MLP neurons of a small language model. Each row is named by its layer, matrix (gate and up: input weights) and neuron, and shows model dimensions 208-303. Each number is 128 + 32 x the weight over its row's rms, rounded and kept within 0 to 255. Numbers have three digits each. A neuron's up and down rows have the sign that makes its largest values positive.
A block is one neuron, or neurons of one layer that tend to fire together. After each block is what it responds to, as a language model described it from the Wikipedia text at the highest values.

L8.gate352:184137110154131101098179111158157119121107109235109143096104122131193138072145130094145141120113114077131120093134202132123084137070115126111123097150123070084093155106137182128201072152176103188106163183102105074159118148107130158102169142158097153118121132089137137120113148108127050144
L8.up352:121054087156121120111133134101142115103111153128122189156184106171104151105195132126198118150140100095119161109096170190134080113098122126121152204101099137117128088129149194135108160119113139167105112141093058117122141064109131221155153084138134137146128145165116142091094125119178133053
L8.gate872:138141139141097131127129132102173090086138169091124112135137139103172095129120125083143177130129184104128095110151192164111112146128214155072162076150106117152134127158198121127123099149119143132123166075109214110135152092152133167098155173110133153158164096132163126136143093166125154107
L8.up872:126092133110109155103105122108104159114120175129105133190137140155142121149184080123156096172092176071083138141175073139158047149195179107113237120142137110139127162136108131076118152127036145159130102103114093175129098114116084126174097152085141099171136106119105120099122101150147107090
Description: Proper-name word endings

L7.gate283:151068170181124112108076132173125148099119155122135135130151112128166056163195179157108151114094114184116135152067116148108148105109113096180090133130117147131151084122102121066085142177137152101107134180187102119112097086133083156131181097140088123125098149184150136129180093134154126088
L7.up283:167128130209114130152051181169139125123141191105137142079184163149139068161156170067073124125078076177125076100057066087138179065093138160178098110120148111135137108206128143130086144140089131107126131164172120130156155102123053051132132133151104144111073204138123159098117133092162133114
L7.gate490:148148109112106094132146125155119088162203149118193136160124085036061121153073069128064093080142111137130143110149125106137109120089085138122226104119100096134136175141105149126152145122176088118084155131189168131093131157165076087073160097127115106176114133080127108151105171131102170169
L7.up490:165071154128137064100169055127169131066144187121107119151091116136133127129137170082137092148151117107113082109060144061129169121190037118137128161140131120158165186113131121123089128115132135185138099121120132138154103152112082119166104112103127050131134131121150147181100090153150138102
L7.gate590:170139132154120130069113108146148153093165140110175157096108119137151137135104137126101130128109098107127160120097110119101164128142112077096202082133130178087132086138155152092101140070113108153115115169123086140192128069109145148109087105144144097162084133148148144151149104157087138084
L7.up590:055058075103112148142102083122157154090158122150122097096102207188098154166115129154113129110130140152130107093141130108132140138055106160163162152140137118122041113190101123163124105081106135135177123163163130168153095133157163092138150104064183113072108085085137176116130146090151173082
L7.gate637:095112157131098095094174133117093098104137135068139167118148113099135135184101117183064133118072174132126119121188131156052065123196161113179135138140087136126104114175151105147106134083109128176143124151168070086133117133084149084147102114125134166152115194134176138118098153109115129152
L7.up637:182141096170122156132150109114118109097127167158207141134112111117102065179131113122123089162139123103160171154076116121087158128131143188112177117097100145119111170162182110134114138112195138124126088128167131142146171158144077129106113167094152103147102102177134132118115124133113181119
L7.gate660:157103126134087123086183106134142155071146156117164075120157144096128153152080117160180225110214113102067139126121132139113116091122133130187168099143098143158167153122132114119098153109173207075097148119161127121114126076171129167083175136151117125160114043081137100122143130109110161105
L7.up660:087102137140166154122123132107162137106147103125065105057164152116126134117121168156141120135128152105116157157122112116154190161172115122225122073158089058114145114138177143101079134101085180091164078131113136096080105113121098106114085124141087119080167096178093101119115113128062147147
L7.gate1107:059149129147113082166123183160123163146171084089119176164153041110144145153153177132146131113094173130112157165128107149134121047109157148123172109123174133108141143153110076123116175097131141116108137094106140174125139147178076171136148141109080081157141117149075116218101136153125127155
L7.up1107:109047081161136117169067128113100096157069111120147134140121155083097128093128085134139137137103129110082132146084149139156147152131170125177176146127142187120125147139139066161125144122092133097106105174145133164067114135154107230095091126169107082153107145054104124174111126101139093155
L7.gate1216:110113134123109107118097132131085141080169129119157112139132143160135104170057144135171082082166085156106124080092166105128161177153120110111143117096135101185126170103120136117157146159134146102078180093174160107180192148135101070151135130141139105107159140140141101080150122160123108105
L7.up1216:139047151097087159128133137160122134138114077151072146117142126089094153122155148110160164176127116158088078144110156104108127101131105142144131071082120153121148108106057050067071153103126147205121171111154161196171128119115113137141145147139113121186155154154158102162105116115198101088
L7.gate1219:071139116117126087158116075151068074122133165104172060079123121121091121159137127133109189149137085145063119183137083146141121116107151184128160162124084152179101143116052116106138122173150092144163085153117128176122138043168142131129143115203136104125117134121150134143088103158078114136
L7.up1219:181133142085082165117162142098112175088163146143094131135108156117071165134176143076185110114158124172131172110103131108160137068055096143162140105130133112196109170179053124127118150077136190166154136170136136138101126095150124123153086172158165087217144160120095118195132123142081125106
Description: Infobox and list line starts

L7.gate62:104154121136078124154090118165143169131152119126117144182123151196148116173043134076135138148141122140111132135113137125157118178089153124159108156095039103104118081202133165123106135152140142119152150129090123136134126078111151144084129162125114203177155112102049093126076168151166122157
L7.up62:140162087132161145182136091121098171184147100094172182134173114123174146195149096128134120099098204139139109103125087074125156135101147110076130049148124131114094038156123090128147226114153134112098128129117121162124151039103145140172107148172091152129135129091091099094169159137139155135
L7.gate613:135173138088103107149160131184125119131129164090166146084096130158106172114079149132126138114170179139131073134097166086105062131112098126194103131099192151206135046167115145110115145129146127190145140149165101131163161133172093151143140133143135154126167142129107108151134116095094154137
L7.up613:127184114119107131203127153111116112120147153155141143154166092106161130159158097143088150162177101139092139133152127104085065127148180171108140064077203075120137107139079173132078176139146139123130159110144117172131154107114163161111125095111111174085113176152087118133107111092126147141
L7.gate641:175117120187093155112100207114127150132102112175118164157101091126117189177142146093113083119077164095096137155090112135142098105115142157096146110089139143088168196065130165102129171101153099163122134160127114099104108097172151132187124087117229146159077149105163099125161117148072115147
L7.up641:114095092136109131149107122139127188137096109101134181114161072117117149124137125093198140106175080138143112150105133178172145158117146145122087073118119116113144128143103174160156123095066174080138132144120134124117140152109128146169117123070130159129109110108122092138143161093075124107
L7.gate805:132148103085107111137098111116169203086113161107174125091089145144155095145103111077152200117134163162166199169111165139120069097102073142111123077123143106163130151107112180141109139146137139093117144107152098111109144149124130148093127140128095101109116176141182171149167147155138134130
L7.up805:195122131086107161140064176154117101211085146104106158132108141135146121076099131142118090163133149144069153152150143042143116170113120108142158054126145141100103088101112169169174115166075162155136137126063097074089173142108102082075106083132175132176158108151115093127090076179105219107
L7.gate890:136196135097118115114124131087113128169105133087110123137102126104171189094144102115160072122122178125146134125107148120116129178099094116162134113117132176095149098171132154090116164136100108149111113109090127046156134117142082159135140192142102184085109132123129120051100181217105143114
L7.up890:112165054147088077165155113071172168159087101108150107145111132213198198092161123142117166160115176143151078163049075149122077149118055127143082165155109133115184128197144127112103157175126137117128102074144178127102178113076121123131160139175084145129098138137072139123157139169096141133
L7.gate908:110114138178078116170111125207119173142148119108131141082101112168145104156153086121108085120069150157134138180088117111141102079161103128158170113086099175098147137142160128121082116067122148138079155114101106117081117153124090143074171149125106148078159182136131173155122077125142168107
L7.up908:103220089134189145141091097116182093081119119156132137073110188155108194165152140139228137134131159169167157137101171108147160133125104103163122161139157125154143137127136108073112105118163123168110092105157113128154140100144161102129189070171109152149135145070050100159085120140145137117
L7.gate977:106199137147173132133145085062128103137199119053125114135124148104066064107183109143008175071118145121129157091087132113144140145117116149137141113130123125142135060103174137163107144189107109117161120121158124112087089154122149053136120134169097167109088140136152137145173066201119172159
L7.up977:153125119136150103168145119135167167080101206032123145133141153116068108138178086145104150091146092119108139120104139106116110125089133148191174085118133127156151083083151139149112207118048107110119089136153163100140098153097134076112129174115195149206155189087186107158115073152132166095
L7.gate1033:160107156122147096137131118105111118189098150110150158203199172100160105102130152091178136124129126164139189128119157118123169106140137141162154085151123141180128076107087121073112205167224147120154167174083146166166165115127104121179129149161151140185105094117111146131176111173196115100
L7.up1033:107194154134075008152136140198062112078146097143120133134181132132178137085149146110108106148160111138145136117176138086127149154143143070124181114117133117111159134118082067171098134170127105121111167154105139205166140132081130110136154149136155123132150108105165136178182129124171122096
Description: Place-name completions

L8.gate39:130153101085121103156113150079166140140146154106131142062167101158130111070146096098136186113133205126149153109061124099134079124104041071146126134133191124167121166123108200144179116169121169109119116079145126129102152140116124109081154137126126157149118129091160119119102088119108115075
L8.up39:179130123148108086140063120115104129143151150175093164143182113156103096110148124118130116130165147134150176129089129091126080151096075181138129143116167134091175098140071129127131090116126151074082127138170189096142129147159061118140118101077205170144100166113118135174110177100035148082
L8.gate627:130118137127092130143112134151119164048122163135166096168111145123093163098132106114124176113155135167153081108106126067154108123153112072148165156141107141112099125118121121101150102183141171166123137099132151081142105101116081093138215092146138124192149156150111119105154134099127098147
L8.up627:120174173144104152113065157106133107110106148201139109140111133135203058100110142135128166099112086122097142141105147166126125125145153145039118150138170135170091100108163075073189115161162164156198161133143135100160132120132166118086123204144121095150135141194113117109136162154152124119
Description: Distributive quantifiers and table headers

L3.gate58:180160136107125118118105139063127203156173140086108143128216106143104149165132153106112141158173178149104137170071084135114125141122151110172182113104111146089151123147093136169155137123131200147106123044145088131130194149145147128103164070123135163092139170101113058166199160155149157076
L3.up58:135084167142145135071128139210144153122114136163184144135142110122094103081106205112175128186090147135115101076148121122134088134147126151112083102176136116105140092149142108101196165135112148082089160085136127154153099121134086119170113068133083174125143095154070127130113133127158145164
L3.gate687:140199138130136102155042141135140144128155130138161117119114146163094163065149148182115138152197146153142180148121135142138162131175091126157123102111106102118198086170127124160136182101171179100097130169152221174189147097096103155163139115142074085132096065091111139129155156070155179136
L3.up687:099171118103128158175079104138121145171144134095115082115117169083173115136113133107100131055151160166144166149122151165151121108118117085150117053098125173151158152100148155123126132131196138119116121213179173083187143128086152186140175159144123101124145091025115122150082150103153173149
L3.gate748:152212093177072116155089187084153153189167095090141151181088166196167179137086128146111092150135157106126135102176085167123132146064093125125103136149128102169111123109150117130162200069122133099132142105142098120139131173097124131108132056095140153084179119119076131058138138120100122123
L3.up748:162200105128093137142129163078070184158110101124171166177124133125148147144168137159096103102160142067111156119130061132136131118119131133195107148108171124156161126118121156128150159128110150131152112088167099096075095136130161085112126069102150169111163153128063165065089164122116159158
L3.gate1125:171164156170082106154101120140165204153123119146158158115128143164184105133102114079139192157115144148047128126120170125105071147211129145187151130064065112117158112133118123135078143145118117162148150103114132169126156115087110090157104149117109185081164128136096149187080192075125116103
L3.up1125:138148143124076097147149093202130177134126137160104118143127104183141134142111065153156092089170144146184113089144124129094121111158226119154129089125073098097094134126152149174098106111208109142182138114127132136149063106102104119104178125098060130151122168177118119142120141092064186154
Description: Place-name word completions

L8.gate273:083125085116133111147140142172123151151112078048113118181147105150095160108110116126114112071117168129139152070050155131132111124157156140062079152079154174115233125177096119097131227115133108151136119191127051138128156127092086116102158136103114139147141129096116158121129158181161117116
L8.up273:110143150052136114128149155141118110175107049076101100120169151113090137099127158114122128069102112123126132111080163043155135132097141064166111142071136127148135136124126069092136176101124142138088102122117108142054166052125163164048104115203139124110125144135132109126142130191142146123
L8.gate402:070080117093109062086161179128108150116103051155113127144119134125095117120138120162200170122085151040105096146057045080146101103108165149083139110131146132095141142182134104145147133116136090162100099160117122123120176112132119169202113128166171070139166106040095121139094141097168118080
L8.up402:196100206121098095142169178119098065137139127109142117222156142103071142136065146111159074068098130173101119133139143126110081120107161195102124127115115160144158149151061106111145154125125158099080123149109108091130153143180102159116149116145147137146130145153053099122058160073107119121
Description: Before team or name entry

L3.gate437:117144177118093132168172146196167139174118150166146137102167133124133162174168144109118160148111133147180083117154124093122133137098127084101152119099095107132136111070107095159130125099084156089166150137117110124109167128137159141197089078166046196168079103125105103109121197141090076114
L3.up437:119187098133164105149161115140134137158153137150081175124124117166142141106133158104111132085149134143113086119112151138186131123160068078107089171136113114102110078180121144151184135189132127176148109118132100191143141146152181120209142115134097154143114144142108137069099146143148125119
L3.gate499:135118136177124176138144122155187134129132210130170125110098136150113156124119175096145100118113116142102127119093143129095101132111065119135152140155077095162083143072159195157144065107145091127077185098101097103084086098182135118185111112197142134169155119162159117121144155148137118131
L3.up499:134084066139113090163103137170152110127095184187078151094115100168149156141151113178152087092134157143080181081114145085129097121093125153166152145129071163133077221107149091173158130046156147151139081127131153089157069072174146112136086102132125087094181168102118127114113129105083180209
L3.gate827:129134110155106129118104171081063049148143157151118167115143060107139116082119120119181106055130149123132174096122176079109087096121142130118111120153107080182153216118127090133182040169114160123125103166106119133053100082105167147104152146196158092150136125115182108081105094152136062132
L3.up827:104088141163110201151159172110117125120160122113144155057094094146193132099142112244087044104126154096121115138114211127105133086115142068081184128113107185106110127072146167134131083165077104142131098126172132123076147138127154132141142141138146178096131104117127095133114085168108180197
L3.gate1081:112107115164102116138105162116128135136130170117137147155099123191162136132161199151094185125191152129102139185078150159097178174107116121095062133092087107122114111104114182137172121116132164087164152109118077089098101117148126113091133110162115183139106139104120098070094160138133124056
L3.up1081:062058103078114044180114131171146117099148204145094157055147121135171115121182115180149166186162203122140160175140066098137104133072154113122161101102099122098139156123131089169129131152129129087156170103155131096104069160144139135139158101150133084101075126154154172133127139142104172140
Description: Word-continuation pieces

L3.gate522:065174104173211129097190176101055137150133113110114134085081142131146119152165142155172128172145110146155077111102102111088175150148135129148149134104129075209107141047091165155099100076096089112170180150126132119136093116075137111167139074112133136144176105091190135128113119121068136117
L3.up522:101160033140121091137116156107103118157136113105106126123095108156077192138139088159187119150184131108151120083082139120064129159054172116145113135163088109183135142134067120185124116110105131128146210092073151125148095172069155174135094122098110082107159160087148110137094153109113113156
L3.gate598:168118172211096171134163156129106128132158166205151144153109145101144157138154105115127124153108155098118129077090132125142140098168074165147132154116134123086129141124155141126173167100148214167108095153142140139099118091120181080091135132112086179147101071144049190186130143126181125150
L3.up598:140141134166119166083083138141143163119188149117168168146137208110115093077148185129183148202156213134086177064161085143141136058089119043154108188125119131080094135112103114127124160126112093175090056176112113127116142125125130175162099121116108114157135170146106128148066130127088104109
L3.gate711:086143097143148123075134134086155157137113159085126136122168139139164163093141118078109081099190135115103135105080108158147153133094104086087120146157132158149111091106086114135111127100123111069125096107086165075076103108109115135171115122158092124057147100136107182190151144180135120053
L3.up711:213105138109157114123094146121161116107099115076095158114154079144178091188130086172126102098160130159132147105088082189112102147112133104103088162141086056104121097176185079147114151133119128168136125107146178082103125149199172157090137134095133130147109157152123132158130118176114153123
L3.gate1244:152176158110110056100118129181108136180122155166091151115135075111175112106109095149198133121150156142115133147099179089143161168135146148156169129187162153166128092139106158058130177097157153124146138102079160163109131129087120123156085025156147116137065142137143114086137163148096095125
L3.up1244:137138182092151139118198146106091119144152132156130125116198144108108180125139177117120133129118183116160161182146126134116183112142118147160168107100083092102136037110133137150112099136076100113077079147139130100127141132155137181065134064154150177111146128096104083145147061126151171104
Description: Relational head nouns

L3.gate7:118143140142146125110079119186193153127083161123180088160125181075117092023095182110138134150086133150140137123120133134149144109123199155139129159133167128151128141070136129150155161141125131125107152139125149164148131127148139075086094117119131118146143153092134130120152152124128125159
L3.up7:139142145112150166115103099086163102136078086161136120112116138194102126161116164141148099098104137151116097159117135103135093145089135168159105142100180074124097194121140115165135139130064138142151115127208105144138127117137146091097108100146093115068118142111107089177146152100174185134
L3.gate44:137129109176132118166120138165112155124086109141116102174143130129169209158172166168144116116147195095142068153157108137114134151134075104100087152128120152166169171153083057118113149165129139096147157033080103156135171122141120106143140079101151122130146179142150128153126166127100153155
L3.up44:154123089109123130158080095139140167146166160156116194108115153137100062104064179158158114139133076188148118081148106186134156137125144124138094139151105102121135115132136160171125132181154173134120170094098176120132168096179104176098143169141132118104209135152091148163134137098135151095
L3.gate618:089097124170168125168071118147180140102072078099098130141117106172158109122159096122113120129171162117118124128132137102128152105110150053108170062136111137121133107083141147127120113168120119066112199101109150099094129199081123073139129136098202118126133083108144136174138128083143142020
L3.up618:152138160172118160192065133039151082154142164109164147147177114149159106122182156150121094122085156106170106144100101144142129152118122140129119108137167127134099105069112075111110071151097149098098127083113184175155083167125116182136185090121180148136105103123121143170109080113187166128
L3.gate1213:118120095136114129185142164106083080090132124138148098150172127124177159074108151113084127128163145114098104121107151152107156174119083135170131119105177167172152118122135201169174070163114153129089094100102104166142138148137163079176134144125129112131167130103140071117146134111127136134
L3.up1213:110131070106140149185066117117105114141165101136125101141118194086155189132105171120091113169141130099148165082084148148135159120107116209076106140167145135125112083122115136163121115119092175098096128135120142108177154132127127165158102129095147099192199119163124106169076103119174164155
Description: Second piece of names

L7.gate113:115085206122172103098169093134134094127107120144186138134104078157108120121070159107125166126159197109139083126106138174134180143145129176090149171159156066101173124162115095094163155145121139139176081143075186087132097115112135126120050137169100135124112167174128090189093120134187162106
L7.up113:102081181126118125171146175130161115127119116164179163119171118111121164150173137121171152118127122159146126153174109218119139056182161159147137136165121119200111132150154130139197129119119074114182148138119180138078133186139100125077157163081154152140136060138150082128075087110169149135
L7.gate340:130139182178126120064125143131076124132167136159169124191136035076057122115083151123134144071107101135104156168129161136119132152130140162144134079153105153090142154128083076167114132123101150131090122155159163211140096127129125100108110172099135138070153114138142134145167175140079133132
L7.up340:088098152122162134192094135140151099093141135150142100141147091098145087108156128098140142121137123156088102133184118091121162099134148097235091117203089150139108146107134160065160086107144149082185087116124165173159156128128115154124131186123134124115109137136134096118151081116139145158
L7.gate538:165088129129070093134092113062150129133200138089140090170139139159196071174118142180149115165118167142108162128131161162092148119073128177133089109174135128092147121113080119127075106149134130119150154110142128126151091107098110083121120135123144093146107100089131119150147143149139130189
L7.up538:153138162090114133096062162052089097135200131091100067120107170136131104122144111178076106125129090133157146108143059139074126123134117105110085130148153101140182124109122099131150132138156164121143141143220146087159104119119154106124168109118145172149129104105139071183141143131126121153
L7.gate845:132167126096115215120143126088240110094096134093159135140091106125091086097122188116141144051097150160084145145171071136122151110158156096147100142118153126139126128182159176123154139138156147072143100130192141116134160065162132158131192166078100122045096139093254106140151101131149125178
L7.up845:149151201148100103133128087168194172116103096170066130130085063140129134095000182147134153148134153088114136112137131141098119106076161126121192139129081087093054167112116085068151088107139160130133099075146115163115180134130081165160160088065097166113098128097123131152156135168112166149
L7.gate1065:122091133142119111167083104114161139121091113119159119179112163140137132175147098121110152152105053170174149091146205080154135139128053190090180173152141147149080098147150133120096103197116164082147125148116094112085093103114093080144098134105102199150162123152126137140110148065123123112
L7.up1065:160144158080154050159077147119141135138134126136100105232134158139110093168172147093169137171181114148153140150181129120147128161117104104146150183121052167133144098097129049147122066135099168137164083115154122150135056105057097030062111084121164141093106162159192119092173174107138160136
L7.gate1156:108157120126142157143143113184127139108173168147145114142114124151148086131108142097144158142086115110119115179118103180153105100194108110175130130121123105139149137116135188128146086093191119086094099168101127142119064142114119120102129151125183141126139150135189111125154171165133147163
L7.up1156:139106149077101102138165192042090094168124109113080134113130115133149111146117174176152098149058120132188128090099163090079133138143083171122119120111198091088131120072121160120210136115125153101128093145126174115139153107112136139148133078102103104154152145128113118088133187092140232193
L7.gate1171:170110143115121111102098132030151136139115162106112149100128169091148161111118108128163146122104178163171176115103174185162093068109130137117109129153080165135172071117115115163135158142164134149100121175125144130135132092182115154122167109098082091189164146090128114139097130147136049162
L7.up1171:159147169141180078114120105109157131136143122076150172068140139151178052084094122156049155089102081136104177092103172112156104103151108146109112147173104120036058179091090128134158106183121134132082106129121138170102113116076099126193134186119106142144154110140109152093150120141163097096
L7.gate1208:190072138143082116123161143146166135128150104113139118115117115165156132166123116095069157155075149094130098157127151132153155084218184105110118154176099210062124120126159077127109139077139157092102097137184150049066087186109079110088106099108106128156134140131102161077135088045157202152
L7.up1208:107138151127106148150110115131121148116144104205128062165070170100202125062109094088103199166071161098145109176129186090103107134151219162137145131184096132107139121142151143113134146120104103150100068066049187119093088184096138126104096113145106120141160191101156076098172095071140153156
Description: Partitive membership words

L7.gate18:107155140137117088120150112129135138175153106124087142143118085137138128137089099128111149143105173143186154148135116157165127090120144155092137147136149066115167054180107163163104135191087110084122145106170077145145128080106124140146177101085145155103151142137105137118133116101089098154
L7.up18:103153110093093130143130164119148128189162130131121138125102123155100164114150141161113177162123184152101173123158164103101093106140132110083093076102125072167213127168101109103152155163098063122088173077170144065160063134120133110106094124103102109111114135109105083149160116148088126169
L7.gate23:150161055118132184165164085139146059158141101121086185152159098124184079117162084141164169139145164113064112124153159088091149123148186181093113105123101087109082108129113165135087152160155107049105172100128166105157122094185106136146107082140159121165155070107129104144126065085188117182
L7.up23:177099127117088111092143110186100109094146125107152213086176131151144126112198208099116167145106118057127107169148081129105150114119157147147128154155180077151100151176117151125126084121120104114149159115144090083088175137165159159146118093136144112153156083118107077142081096118149117143
L7.gate71:148147091163126108141111105127188143164062111100153136100171075136131159114081059144080115135118143132093115102076168127112152099138162117143121171082154147136142138197122189148112130094164119118132105073127141160113131092138165080198079159122132107152147054168140102104174091143140152174
L7.up71:150156179108117155116131132119111167143074117076113204078222116158137166101130115138070169128129098086171109094098136124087141055199150123165091194156094101103158121158098124124143147137134147146146152129100115191171140170108164152136151126146079084119146139113072173139102062147144178173
L7.gate99:166166139144110088132178164119186100166079076139138139127184092162145127133143186209180119149132137192123197078120178154136186171089104128140130156153139146165168102158121145061135075168117069096106132135131123158126113046095115126112114153158115121167110101152105159116126118122117148170
L7.up99:127114102097129181150134046141121094110111059205125130116164094098116145151182123152159112089165111174139117079155140140169188097092136179109118116163152137137133072151165156121100103162137094116117120126124136093169116134082137142123113157120089108113144083124106136099100154075150168053
L7.gate133:129151101132162135102078087137184093109123143166138149140081060166108142104164161064158137110150178104076154125142164147152104106136126167092157158149111126156118138139088100071123133122122154166106077123174096196044147134106133153193135117110136113121185132118131100103136175134144154101
L7.up133:123101137157143132107089134138123045123132159082137160141107079087074114085164054079148157088131114141120149158135155130093126061178118113153125138056181142152163142092127117142123117132094187178070095083140151134140130100085120123162081122117126184123110146095083109096156137153098061107
L7.gate463:150104116173121114141121134118118123138105091063117227138171150167125089141120122114175138151115105074143105096083135092163127102117158110215132086155120080117094137164120145098156068146171190035108141181097078099148145129150082131157119098168142102126116103128123107136093159062195157170
L7.up463:133116151160045157135141103145151091159159109120138163103179075139074078111155135086156137171121191087050145133067098168104147126147115155085143089127071162158094203164140204110109084141123139142156071146142140069135144072163096130113136091155163112186144107127096097128089110151175109162
L7.gate628:121132136079182170118187141146188102101109136142119087128088110147129127145144098087174134142106167160091159115154161116135152065120087118130153076108117092145106193144121111158128113109109114134135098105093081159126096085113163104108116167063090135192163193111132113090163065146117157160
L7.up628:108122155105107098095151123128062140064134098155164139084136132100131160087164080123129168117065145130116103141116151121103122111113099137104149144117099115199175172150126061156146084128127173123081118086128135134136135141096172165157110128144207182128096122148120068188154142114081115108
L7.gate748:110166121202173097151111129125177155096098091122150163169159076143089166089118118160144128090080086164161161103095132098121070142124156100116146155177135138170125023133108108140128125149080127102112108152141103140093110091184105111137093160127071087158134123103120166126150112114078129140
L7.up748:111179142175162106037106094179187097093147073170142126180218126128100131130089145113115108121150078188162163076098113154125129141153111161131084154151108174129152136132182124090175093062113105190156118140089067183141146166153129095102130192052119119115167137126094163177137162117102088128
Description: Surname-completing word pieces